MLP neurons of a small language model. Each row is named by its layer, matrix (gate and up: input weights) and neuron, and shows model dimensions 0-95. Each number is 128 + 32 x the weight over its row's rms, rounded and kept within 0 to 255. Numbers have three digits each. A neuron's up and down rows have the sign that makes its largest values positive.
After each neuron's rows, "fires in" lists the words (lower case) most often at its 100 highest values on Wikipedia text that the model never trained on.

L13.gate201:163146092103069122088097117149144084129151165138047102156145103182120166077204105164061184059149141116131146133160042139118176139128172139118137140108142107187116092134145102127112127211154158127149195172140147041135108144082206131099162122117144141178188122162150131106158112089163124066
L13.up201:093168175120113081128123140131079088127150118106164113132160107153139101154119085098098171114147168195157150099127109144153133189140144207085091152114076083147161063135173064094173090129150132113154125126086098083106084094089202162105149083140116136113103189120150141122153116152142108139
fires in: "a", "australian", "ahmed"

L2.gate250:089103099136171131109112143105181142064138148151142104153143110129093129135140120172109168130168141154117167178168111136177084159120093127128169140139110144137082158158151040084117126171055094119107130125139154110171126119149166089105144149123151091150158124116092088137124142167180080094
L2.up250:089105099120132124096134153127165133173057096131134155091082106135115185135103161166096167097095142174069085127081113107126118184115101126147147131178106136141139172168182093146152084149093088102160065124158181141156128035127133177079184128169190112129089103058140123150110150158117078107
fires in: "her", "his", "he"

L12.gate443:085163128091139117153144149096143060120172158115115078133227173162127119098109167112139175159102105158120161189126159178125091135147117170130112090116137113163179108099114161080167129099132140089173123112138118129168119134064133116064113137123145097101140117105063111190214125104176167076
L12.up443:150168152146114094133130126124063111063133108078137133176107203137132133096166182125138155105061121120118112083159088121095130223165118093195145161123134110162117130176126130217149114118196135117092132146099152076141122104090147074090122095103090114119128135137132128156121150101081134107
fires in: "in", "from", "on"

L2.gate424:136175182120096099158154130108117166147170150144154144104192151096202165134130110159147179092084146070159172085125135089142116135157137169123123150141115108175111113082143082162098184141144171133102120196169178115204092113143094136104105101102169167121204154164147120153134146117176200154
L2.up424:130150128103128105116130125170153156133084087185150111029165113114117122147198107113119181112095129097103136070007141081117124155109168129106088149139141156066181105114153155116139124138162139110066091141140131118136207153150095085142135102117129177154095153095131106184179149068097116132
fires in: "michael", "appointed", "supported", "promoted", "published", "publication"

L12.gate106:115105139145107081078171157129059165136135113183160121138147130149138137067120149163065167096102127176162075134152102128200110138070079108092129143134114128139113142075080143144086107130092117159142098142120139106124172163048098108102129127159060039112165140093138152170129150123180126076
L12.up106:082165137139136117107101127130110109153129106173104100144137116142134121115123206093105064103134122154117125193104153101150137116108146091156135076142181161111115086089122177083169147109097125119113118131100160104117142124094062144165103127137190109101137144077176080128145134114138070102
fires in: "to", "not", "had"

L13.gate156:120125168162095115130160175104150138086144155112114103110155173108188098080201142137102157137079173069068126124113102100134113154169163068141110157130159152078100101090130163121088171128121126135124078173084174091174147122138149129106143089134136125127173117110141158136091104086176124127
L13.up156:151110180168125118112141130155092102181146156146071145096128127100131110117144158128145122173064156113091071152129160070148077132132121080206179106127190095123104147131134176061092143152144079136119048132083139115128168120085136114043198093096123134125138187149161152096071085121136063091
fires in: "has", "had", "are", "of", "have", "to"

L12.gate392:135146178073124082077135141132108160079142160193105035192091110081132108084165145105122144146091140135130168143116131195097124146151156145140148104130091129104147182169136063087095173164122130175096117141055130068162102173141115115097152121129137125132081153210110137192151139182099112177
L12.up392:033142176151151100128132094111145150182186143190133067156164150157111093148120152110127137140125115148162173141103131095134114137079103093172132106132159130094082070085154146133081177165104074095111076151151078117159108103158175138114116126170088158105119120145140158153078087100088108148
fires in: "has", "had", "have", "were"

L7.gate96:114216140098160121156134129150066146099125093107088156165055096145105146085116101118120075124081155137106077101229156139117129125103124188135175133157105169121180167117057158182131135141167160135146157088105148141137139139128169114166139150085087154195094142096119127119105161086101136149
L7.up96:142098095127137181130154133142089140139089123148133148138153119165131075074134102117047097128139134046089144119136155090131126112174107184158148179147099136151163093167147109167090151131104063124095110106067078142068095129078105065151166116151111092137070132110121115120072204146091158148
fires in: "well", "of", "much", "between", "mines"

L11.gate97:172138171131099133139185101126117103127101185097129116154164143132133114107127100177166088168113100089158099094142125132089096087138090113142152118099051086139102118122166129169069092153110188100136108197127172081182129184147217102104145128072166112114212155113146149100146152112106113104
L11.up97:135185101140094149128179076135195206132163151138120101125107167137157182069173185129092064122118122142089109114114129174126132169144145124173106073149057082128095123110139126090127164170163130152065153072136106145058100115118121100202135128070142114086099145137139152168103120084109150102
fires in: "of"

L11.gate362:138077141111183159099139089089111105164098132128118172123131126132100130122173158114132134124075143126101100130110057145123128123152056109165117152117072187160117122150138162070106121171092143177094144123113184186156147140150121106155094083141095091075053147131160139144100113186120154105
L11.up362:134126139140138079076131129083150096150147133128088113135205140120144069133183119122129112127152090164141132067124132143098083106153111114157114146099038136127107128101164068100130156151178192097110103180078130117103165140144101151154143149034096205089138135136130158155072124191107064116
fires in: "in", "the", "a", "first", "per", "that"

L11.gate397:173150178150145105112207154111091176110141169139084123161155167149113104081117157107084103085071146150139137226064110131210155155083161097096126119155144097133086103128136119098141150116124144129115165125090132158132162099137137140131139127106126120096183134138058090118175089137125098119
L11.up397:186129154138107147128143164133115217094085145134154182106128158079122154105131151113103109122109129107088164092115089112151125190104161133097100144136118154077087126161096034133148107164183123146068188175150119124149139115115150162157158123130145152195166125157127140126119130128105155173
fires in: "and", "to", "on", "the"

L12.gate468:100138135091149155159183182119148143130082158137138135143163101123147108105154113139098203182122134120128126090155139127184088133155144156116144105113078129140076144122163148088177161189150115121100122127068103089125083144153131130103108107098103077120140077125159156111143135092168081081
L12.up468:160120112155130136182228125101147161112144113086100146118132133127150184128118126167057095094193119085115137153113127160110088159128134165108123161179105141134138141174057162154125156130121146129171075211133174165194125126161101177132033177141107093133131098139112110108166065115099159078
fires in: "his", "the", "s", "its", "their", "to"

L11.gate18:138156089170101112132179156061160137063171157151115161131126196077107125149140160118104148165132090103044128075117102113112112178171136156143102112081134116100094088114127135147098142179130158123069124153125167107163121064115126101139140172136144133120116060164112184191100127135139137157
L11.up18:163167132136115093124188172140206127158131111145120076089149150164102136108168140184140131095158194145140096096134168109115129189114135114063080148068122094082135062139120161142065135125151156116112186159066078142112101148168144086108107109085145127174138145131152125147133131098119141087
fires in: "of", "atmospheric", "dangerous"

L2.gate109:177072138142139160112123165107107133154078132100103145120144121126144148086172077150124196152175144129110095104131085200152084126073097109148096106056128120121140113121147073105124118131078129070139102120134142130065175120152124137140148143178119135095173106201106147142042163124127110148
L2.up109:194095127113126113120140112178118127183100084102155152107127157126123112097152133162120194140148115192100076078069133128129100127130114136114110098068106088103213153146165094137170047155118162159204115103197140098102144156109116131126170101170118132125146100148125117097152124101109120182
fires in: "high", "long", "every", "young"

L11.gate451:175132158110156098104159110144126147164065137113113086145155151130129104174143138129090103171115173123180134182096203127168107153094148070185117176168108140070078135138116124103139103152116160175098133143093174096152201118118150101167116121135136095155159149085098102138110109144114072112
L11.up451:166122122144169115113106140107112124091102152161134188149129125185152125132151085153099088156120074127155113160131109147081136134115082132129102135130144124121104120135129117109147143107160118136152144146055086080119159076122149108177198131092083144122091126149118115147120117164082135155
fires in: "january", "about", "as", "april", "november", "july"

L7.gate494:121112091172129157113147162085170132096106134116084086114090168106168080141132132090053122195122151126028147186115153122128118171134096088122160093129096116157107123153148166112088128087074096151125124073137086077088135132127135132152075121114129104126138133097132181110124158189129134176
L7.up494:087131152196134146062154143082176097134116152163038122120116125121121165091116106098123135118111173129117098130088189118075141130130040095077089125113110075106080159084142178134116144083144075122133135090206132090149126168145155126059103092106143136114110191064156139148135151175100119164
fires in: "may", "can", "all", "usually", "not", "most"

L13.gate309:181093148175121171223152128117109129078102165106179138145153126168123152115128116098140192131161118108116117109154111135169103138135149071125126104131109110172118123108177107095162101105133132079173146136125181154113115117094144138139100230163113071150181092140085154155137181087160079000
L13.up309:094164119097116137157151067168147173140110183086137120163152063123119136184115143131126111098164138135088161177105115147195163122144138107103147121162165088096090119084143098094126114095131132120109128113119178150159118151160139144085152109101154144116125141107039135139178024112140144045
fires in: "the", "s", "his", "a"

L5.gate381:168112153119107132112116121090177139082096110099138135137123151124148138121135111078104174194118106107134170132182121116116100160120120146218190077103149126172101111093125096129074137105101176094184202146135125096120142142059153124149167112124117139141153162122178150148075113153136118114
L5.up381:167128118136124073144096081130123128121092061085119188090104152093119124128091127052164154142114129140122124074152141157095129209131122165139201090111186091127086130137106155177098086133161201111231137132155147116167171086115135152173152109142087124124106140110166145135118111131122117127
fires in: "three", "five", "four", "six", "twenty", "eight"

L12.gate122:153158065128182092106127166143114128126090110098123099115088120147112113123151189179076112135162139108151161152157115164119155099095116089140125155137172146099036121133162137103082113150102127185103133135092112192186166159090157125194095091123062151132108130140070148128058093189112106094
L12.up122:107164081143141113125160171114154113098198154140153147124080068044147117114152175116103120057148132131076121135071092088174087178126141085149057083104150138102071132115141159125162138166141088143104116097125174091092157117137135142107099164128148143095151121084167145187169065132082136068
fires in: "to", "not"

L6.gate402:101108102082131147135079078113158126115163125178108151130101096125189146136184165152179096110066122108115073159106137140157149129120135076147162144169103152070070114107132171090159170122150099156115102163153128137149165144124125155171146105130125000093128101070151168116102114114123160100
L6.up402:099070083130182147139122117120132136140157140128155136150125146137120103123058116075097094101121081146072124181146146130169099125131167129088135132102107170122194161135120126092143129130093146165119087128169077146121198136067149103134137110127073077081139125117141093100120185125088092042
fires in: "as", "they", "voice", "for", "language"

L11.gate172:127161139121079080136170113141107143118112135133119145171122138176075107101185154187096155117150148115158158120127087201138117145121104121155088113149127194166105087104120108114114169128111063127112120068103121119204153154104061112131133155188106117121106117124112137121133153147123102121
L11.up172:130149164139060116119142117129119063140081151109093174072131157178150115099138188182111169136115113126173165081110111150112177127123112157111058099110077134166182116072145154127137169104127126157141095063124121101126150121125119144164162140150097183084180092118129140144130112070108129079
fires in: "in", "this", "that", "the", "same", "one"

L6.gate24:153154133160099112140128130173106118181066113126102161147165129177174124074186108127091171120130163130091159118139116163143106124144147140130164174101089113132159085110195074156130133130126152051134126146135155158162098100081151084155171130116136155097187115103080126111150094064196112099
L6.up24:111103122104122147061113136135151119164129148109105108119148172114172149131145119081137131118142149118109145057074065145099161129146124099141116146185112129080143082117115144177107142143136142092144136141115139171126112032192156105125171172103130147091126146134103165127118133084130161116
fires in: "of", "no"

L2.gate527:169102117110091153102124156153110111042123105160116132140127168085046092127164096181166096073229115081124162127192125163089063143118162128113114108033161126127126075199125155122130162121130065104145132145177158120145122149179115154152079113135155084126102141139119108124175173154154147111
L2.up527:149079076103120148147090121131105145119152096140114121149102130179088142141179138124198130089164119115169183148198097169080074111073141180172124104090157133158197131155146145099101148088098093139128203146115098143106136166155123078136131143127166103183127126095101104122149163080104108181
fires in: "june", "february", "october", "november", "marble", "january"

L13.gate247:152164137142131186078119159149132123132073200108113173109164118184213108068105088165125152229139166091152182167092143100129131109151127117148076136080120144107149173088127203141124137127126132148147138168157149141110111216118143128149099103140141118168134136120134148122082056157144129108
L13.up247:163132123096093139111112109147121128138076145092129149134162129120144165159096089139113109171164134136102152159092157098142089139143141137082106136124144108142132140088122177220063138080125087131151122152208110144120192140119136142077058065159132165111162109054101118163154070169134136116
fires in: "not", "first", "also", "now", "being", "usually"

L12.gate158:123146139140148208110113172051148081059147160156155161105138112127130097139129121132153137158159170136128148128122148129121128113158144084118169085178155123111036154092109128112107096115127159113099128115127179143188069129101132111074081106089125093119110165154139064132103106139088135148
L12.up158:126148148132131122164152073173054145155151112137100125196121135102124164154096083085129119068124120055147117166087108124115129138125112093123157153161167120156140169122168114098059187170076121121130114126154079128138129150145088079054096178122145145135161110099142155155207090130112123170
fires in: "born"

L7.gate425:122045158151096118143142192112112083129198164138143137181162085115141136111105185139151138171139150143125160130160103111141114133147072115124201125160089083153151084122131120118065178125149104166099175147149120094118108096200157087103215125104117146133159097155104163150155100120103100084
L7.up425:090115111119139118099136155106073093072069113110142080118158176143169049100134130160122097110131158198119149125125137178153053148108105137120132087137146153086111092173113149106079151088136149093116128088086161068164184183153089145101148156131137095201151132131165182125188125130123128092
fires in: "of", "suzuki"

L7.gate217:080157159125116117205093153116177182147150120141098097136132148140135110092124135194101079116176118101084161171142153128142076154146119108156151085183099075118083140127110101184142145143145075151106112156103132118128114145124168109112104165164085179146086112193134158124081138156138140119
L7.up217:159125147149155142095125111106122101114130130126107079078154135150137051120155070147157159128150146148185175159152132196176159089074141092069130119139086165111079125154124159122098161127098160068091186109127116109161179115131119108102081099098182091080140159094132107141168196127155129176
fires in: "that", "said", "stating"

L12.gate510:135143065195130105108089151077112172141129100099124106094131157129089104143131131150147152187128149141153099166169096142109113220089099154174114097129108162179114158115121135096065117144182104119144121099165133132162097202110076122074082172110136123116169105105106106093104141142144143073
L12.up510:078118085089094170077100185134117188178069157101117113115096132083123110121131124132136144131116204142155119130133169137066122187174134100152159134063135125136112127131101159099127084088183136112128091131152121157088144136100094181128152194143161162177186143098108207103150118162097114140
fires in: "the", "called"

L7.gate371:148085179163080117183159129161150135083123152086089146175119126159150131117150145173103203133120143121101145100126110173120144147099119112127140152081122074142132143127172123101130123081114105083173126113149122146075093149107145111190092147112149135097157104177124121156091144099142141118
L7.up371:137099170128120160114165096181141126096101152130129160102151142121144143116178185177119146098112149144056154083093179113115138149089140113105164137092128047097135110150159141105136119122205132089112146086190122152086114142137130138170109137107149148150202119114147114166113068075120120110
fires in: "london", "yorkshire", "england", "virginia", "california", "victoria"

L2.gate440:097105149123145232124102080120042127120101136123108138114085099124148167154137115168082126106116080149117120104089122083168147095104164135122172107188078128096107169157093088102157164116145064108069124132121119097112075104140144160170130109062163048102126143139152124107051168159136151102
L2.up440:099145142115125128102154097117104100133131095107152098059125130109144181175072127078094077148081139137109097080136123101133135115128136120101140125158159166072088134114046115136131123099196171147140118121183067125087174063153140174109125070106119130085075178132112141108119151138121150103
fires in: "english", "old", "successful", "based", "similar", "software"

L12.gate363:153131051127158145118165073120123117170092133133114107178116132146128099142169177167124152122144157137112120119143154211125151127192098141182160128149146145150128143127130151139162150189137112115053170135080086133081157112125167120137141185083147103149128129097143152144058138185170133111
L12.up363:137093182160124154156170141105048131158144192150084137101090125139170146109153172104172114097168104141159063131165071147118107128120090105169122144117129141105126094141171126164123133109115102091169190168130103078093131151111085105092192092128103119125120121089172160111130129115107128175
fires in: "for", "with", "to", "against", "about"

L7.gate11:125159084095127134154093124129148143113127127169142148124163160126151080109147130150119126087103125165075168073118061168177146180111129181094141157149099081144107148075120125158113140160177202194066158165132179055149109170091166106144154132072141157169132174081126088142122161103147129135
L7.up11:192111129121168155141122130123035112120116127163060134116124163080154103084160136177073110138139137127101165147137121137118107168069102118154107112124162120116118107166102185137111172176141085155116076107083123145097146067085135142146129109119086143135115121119156167102098186150154124192
fires in: "of", "william", "george"

L7.gate364:150158123063108126158153153093113131058118128123133088179121153126162064119161126146095128102142172036128146122178155152147099128191119144157141080157136090167097038122100163151139160171100114116143162124097080114131166119101125145138130082181097110167083109212156130133170157120123148123
L7.up364:154178118092148139140102133133124119084124124143096154116124106051127174141169160126079089104086138059135161127164137115099160117159061095123157089212165128140118099132154140152130104166156100132126116102131079144147176048181083138080139097111085087166064136161156130158124117119119175174
fires in: "two", "three", "five", "four", "various"

L5.gate199:092128156097125162121132155067139168117164119028135090110082110125211187107050127118128175175199115120123116134165143161125095195150149110149086122104129124150095131124092128114121118113157116170142160193132152123139127119116161129143110083175092154147165084179096133123086102131140200159
L5.up199:083105090089152131145101092138120176147108121129116117031131056082184127133113148082143152164157156101101101115103158059117130166173127111114097109142161115116090155116097165134168115117188144147111151128166120143104169136180116153088126102121128154136080107162108124075095051064102162120
fires in: "american", "early", "entry", "known", "german", "prominent"

L11.gate157:106162114103099155192167164142153131150154059137048101111102117146129123133108174093092126178153150097156151158188092143169022144156140132104167134164151136183126128137211108116107091189106102094106111085119109192154157113139173115091108130115086077079095103129090087145159125103131171125
L11.up157:136137107183193115144072173129115100116098123106123175147139110136157126077126169101166085209122132136137099151151085170114089088173097175088129112129084081129193088106157108144128141145172174098150141102170091159117127157114133141143172049139107161059178106116153098069108106124192101066
fires in: "the", "at", "gls"

L7.gate551:196152107123144150149129172108076124115126154101108165123146152083125175114107118127113124215132091129074158122080137050131153144157099115095154119156092105080047194144177107123143122114134162141093147117130116159107135107152131138110113083104142096152137118113145096115099110108134127117
L7.up551:086093153117122185064098099131124143138105139110149130099154123127145095113107149121132166117096109093136129104147127154104103148097121121146141115051118161178199072098076109110086100109101167106147121154109173114119110095053219146166201146144150171172133101145130156162103145137123124108
fires in: "early", "first", "of", "highly", "many"

L13.gate314:120099135146112146096124104094067128133134185154108147096180116123140110109139143152077146131159113114104191093135186076137128096096135118181124163112125123155064128092155126101120108134158125126093123159114129091131123138092075161105092113104107120145146125157137093153147136096158082098
L13.up314:131169089052131167122101189147141148150144142112195121172123126062163119179182140126110044137157158120054185130115084141195109116137136105116130142203150144108117114109147076129149136176135095101121160118114128138119166145115116172121084123109147097129089104189123099105121061168130174103
fires in: "a", "to", "began"

L8.gate229:148144101115108173083153077141119142133138139110155149104158156120110092033145145122140131158181148108144130158156092168175106148140149093101129160108157131126158038101157114135083078176121139095093100136064130144055102167114103171155136102126131131108174121099155114154154113102168162057
L8.up229:059125153136119118097178119149162136129119095114150140119134140136089112168128142135150084078160175077110097044123136113124103171144108064167165103158084113154170130126155147161047092080119120136088088139070130105097100103108086104148124141121113195077150133146092131134109062111090053096
fires in: "had", "have", "sheikh", "take", "get", "advanced"

L12.gate160:156146104161147110102200131123089115063189098132118086137120097143116065134173174165132114190177150141156145136127118115136086124132137064159086144154120123148074101149089133129116164110144131156102078110110119129101114130125150092203104154081106119095124173189100106175097112148144154106
L12.up160:082164103141175106148141110142111102109142111100093110168110163179139112130114042170171144108216070095148118161186151155159107133140138083150066187118089170221110129096117133178086118106119172151127124119101129081168084167090114108111150157160104154157139158120158145129107188115113097118
fires in: "april", "december", "november", "march", "september", "january"

L6.gate558:104118111093113080110131161121128170116169192092079165088119172145129099068112153178154187043119136139153126073161084122097102145119129136161151153119076111139116149114129154154162097118175106121099090163150168107129131123095110169107142138132082099170152084151108152152115106126116110144
L6.up558:110110132141165122138089114220104129162120105089102151081114105073088095145166114118118107154104135097107110161088131109059146104086083143167177069102181062173150125127108156139095118163115058164076163133198118150118150102118139105094120090126115185115158170106175084134140135125100035120
fires in: "county", "out", "township", "district", "candidate"

L3.gate511:108093129122103121120117191143072158084107117143108114069130098144074103135161178120100037128189140113110082152092150133091107094121117131122112123134147119068119095136129147132119118123162103110117133137150145120104197138119153198138175134074099188115104094037106145175062096115101191113
L3.up511:129082075122160225103159170158146085171175113120086088129135061150089045145097075121178146129140149122126117082120131128100140052072111126096080145107118129159127098137137143140169143112132159107131140132145114147114104129190140072101115116110086130151078172174161136135059144133087130136
fires in: "time", "day", "between"

L12.gate145:156186114129115131155133120138158145114104139175146097136165163125117069096193139122073154144094149095125110195159052126172095209145111149149146163156146122185163151105116168098103123123106092096161131100096097115170173165083148107090113124111100083132146119134130124126143114131143190122
L12.up145:169175105161160066110131150106095154102020108167086101121131155172145145169147132123128144111145120061138120144116146125143121144090090159109129119162127120140173169124198173131191108092109107183163142047082134099111120154115133151060096138108104057153112133108115132160132100093080137072
fires in: "to", "by", "the", "for", "from"

L11.gate207:145119074101134186132110127120118140108126153173140091185150177175089137175160123135067155122186090105119123181128113110155085082171144120128144176083139166160114066116097131125112136068126103132110066124128117113179128165086100144058167154138120111094124120131132145143156135117121080116
L11.up207:134129113097169159115065105118143098167084191110133182112119118104167140165150179103102115136187113114108120161111160075150108053160131074138187116096142096100108125110131130122132097140212159129056152117164066101156111085102067163078190093068113129105110158107159152140132104141088091140
fires in: "is", "been", "from", "were", "was", "be"

L12.gate71:158161130169102191124127150113137158118149134148166107116193174118104106078186164131164171105104102119094150155150172118202095121129126146139122133133055186152156096119126155153100090095069071156062127152077141112090109135175097114105133123084135049141183157105153197139107152155141126127
L12.up71:157159136134125094088148105131095122173076117134106160126186119118137152147158086164068146124105135088131134125111135111152175136090098104127135141148112126119110190102159146040107174138122124145098104134188086147133119143181119157096067132073126145147142118136086122106089060081051129089
fires in: "to", "would", "also", "this", "that", "film"

L7.gate361:137101085140098117136111178131138109098160085182120101092149065110059106124138130102123148195114141148133159143109120114119102095132106175114115152090117117181156096168140109119095108109110077147134181083129134159116155150133184131098177103095067162061177080138174161132081127137127172178
L7.up361:128118149130143045099119231093142147106174100175139137092211130151086159114151169085099104164129165133154102118153124057146085163141173152114119092130154135145120156153123086157090127077140118124133158128193077123130164143154181180083142142124087103110171088127154168143101161113090187212
fires in: "figulus", "of", "yellow", "wednesday", "twig"

L11.gate282:091134101090101124136156151144127102109093152170106079169121149178074145086140142181106185097170112129099147137126104187122103088109129116143134076157144144154064144121150117135112145155154107131116165124103135078172141097059141093133178126115092109155091160122186078150127167111119124139
L11.up282:153134137137094164132147114138122077084177176110114156115105141180091148135139086178147141138171113104155108078156085093180178132072102099142099118125103091151096119119159145108147099157115139132171123180115113089163139115116118109148096145113165126144202136125152118111136103097147051098
fires in: "in", "after", "a", "for", "to", "before"

L8.gate188:066143126091066125132136112102222160047142115092169118122127175151148175124103091122095135134157081155094141154121109109200115151128186146154082193121110166145084148098139120078156113107082134114128133161142160138166144149127120117143131147079149132104114139120088185161141161135124177098
L8.up188:055143125066111106133073158134157142104121143121116185103115157142139156079086125099155090132182147153086141102064139108123140108117156158135123171102152132135079175129149143095132187110121174151115120173113141114146202113150126092094135096139238163164166107085104125134140061117133121131
fires in: "was", "as", "is", "mausolus"

L11.gate27:174126111101181138188143138093125128130179142150100159197099128163090147102118149183164109130159182157168076123136096187163109148130104077174200140130150098123109109101101127083172176102143120141092145161106128111156249156133117117135139086131142106122157123114111168097128099055105156114
L11.up27:094137092146102084050141116138124082121066125177139138097101156173143140131118129179185147109149155155174125105121153215145183120131106104155092073108191197137117073052054153078175133176153135171119127129126143128164169134145131120199101140166069118135107146060139187132071144122137138149
fires in: "in"

L13.gate460:138115168123080107099205101069097116125132196130144116124128157116139175091157155145153096153115122134126143166168123202132111110197124121136139147117160088149079132128156091168064138126135097103086122128133069109100074185097149128087074156144067098122144167106141102169146114136103116067
L13.up460:170103094124062081131180161129109084125132122072066088166076153147127126131106133152135100113083060156176082199136089149060172172113115088186113133101184148159103088113104101143154121118147099114199121150089165103101168090092126174147136151139148164127134140165098139135083098217115140143
fires in: "the", "on", "mi", "km", "along", "to"

L13.gate441:121179227089148150134131158158134089109141174106111134135142101133114157114148154164106108153144128133138137162135119163160113170116138103132097129176113124139174103176103090067144144135159115106079130130149110162172062099103133109119079115070137126146110116121087117212111083098147151113
L13.up441:141140115092097079182124092128158153076124111101117158161155170172119208143149119117106168106132080041129167146157129204142086186086120149132160115138196139170100199093125104223125132130132124100093083056064113141099149116103107126113145117127103120140149135155109091132131155041107135087
fires in: "on", "in", "11", "10", "25", "born"

L13.gate525:149212127103113116079196157157162120175143146124092069175168159113156108119110119160033107169109175089142129097116145116144108164101124132162107127038140141131137160100128075108112130172107167122146090161073057088152119129133109165168111078120133124072169112124132136169071058140157138128
L13.up525:127112152150095170089105109116096132098154092131119113134164194129087136070158153191122171159151166143094170151146102155181125065142086157199162134051167098120088212112117142095146110090126122111130118172153159159099144098168156148123138136153159115172083091152097183088126077146081061123
fires in: "not", "first", "to", "t", "well"

L2.gate368:137109131118109162146056127139110118142096120113169084143160174161122194141086059092130061108114109100144155203135108118108140132120154153152169144240102144137111128125143111142132120100105136171105138120116151111193088122144182107067166123090188035076161114130133114105103163088147157138
L2.up368:144137073121075084062129150085116117093177161149095087082080134074165133084112109127132144172090129096131095144138134124107107123154125116140138094163147115071107182176093158110187145123140150158094080106086040148123150125101077174119140103126083183117056123088105111119026097160143090179
fires in: "name", "built", "formed", "article", "partnership", "presented"

L5.gate502:153135158110088136134151134138122188136150095111140113101146088068119113154117112128136118106153112070154115089158176086153080069111070091108170182153142143097148055179133126102169136123170120146107093144136105155057137144173122094126123074128024163133156103164136097105073108131126135143
L5.up502:084148065138176111071146129111090130114109153122094125080092113083090127116143129163159167195133174073063120106094144169144066128105139101033129150061222128118116120125106109123128153174173173140154147123173108177123117158093131127144123107119135125100143117083094142174082190135077101113
fires in: "two", "five", "three", "between", "four", "completed"

L13.gate225:154135111097123130159105130112145154146125188095106115113158151105156118124212146178138148140122089094132091134154120091159064135100140087148171139129115091126097121098140138102175183119137117092123172145124146160153109073110083132107173100114144123129124155140148092141052157121109135066
L13.up225:089150202112095143087098138126104145187111137140164130090128204031132164099162112135128167117101113085130131142093090107140117196079184094096114148111149131100106127133086082110134131086122140092107116147213133155144095120136094165097133107137183101109169129129156152147090157149141132094
fires in: "two", "many", "several", "most", "of", "other"

L5.gate149:137107124145136140117094159097144100185148139139111134128118134095097058129155093151168139074148087141076183103173109140198142159156139128135129166120034166193136148144145123122088121116112094178116139077092127120186083157149081124085105131140148122122136102166065166088162145108110172146
L5.up149:092156159121199103083090169129085192136154131152079128157104108129141110153181118084133107114071143128093199149118176077129172086146137134131093149181122183084087147129102167123134129085183191144114104134162090157157119140218089141137113095129151125145079143145141091111131134127117182159
fires in: "the", "this", "that", "example", "international", "viii"

L13.gate281:072109132104193117095139162162136127147208116140120093176132109139094076123131101162169189129151114105143119104105144158161068099123169163188102095145149177173150158135116115100116131142159111104165115105144129114168095165097135106135086136108110121127182153116142129120099169097051125112
L13.up281:046040114151193154130078156140107096159139138155142133126143101098092127133136138069161201114107097139067110058087118097095131036115087188127144085132136142137159147126166160140170110150156092146145072118155124122110117110141133095132125135098103096115114136103153151126112119045068127197
fires in: "he", "his", "she", "to", "her", "had"

L7.gate444:126185079116148142145108124127165101087176094100117104157094140053170099152132119150131133116168176134138134129122158171161077122116094081178184103147145135088130127149117150123097187110169169152161114175095176120130149174201092109167079124104081098104146144137096120116178130096069108132
L7.up444:118163157102178104154155156162121128195122130129130164099143125181105145123110155148133101099152113107134115114060120137074210167093115131139120131096143138144175163104175189144145162107114136132090085108136124151150041084136061113000103129125134071116158182103123144150094090169132078094
fires in: "as"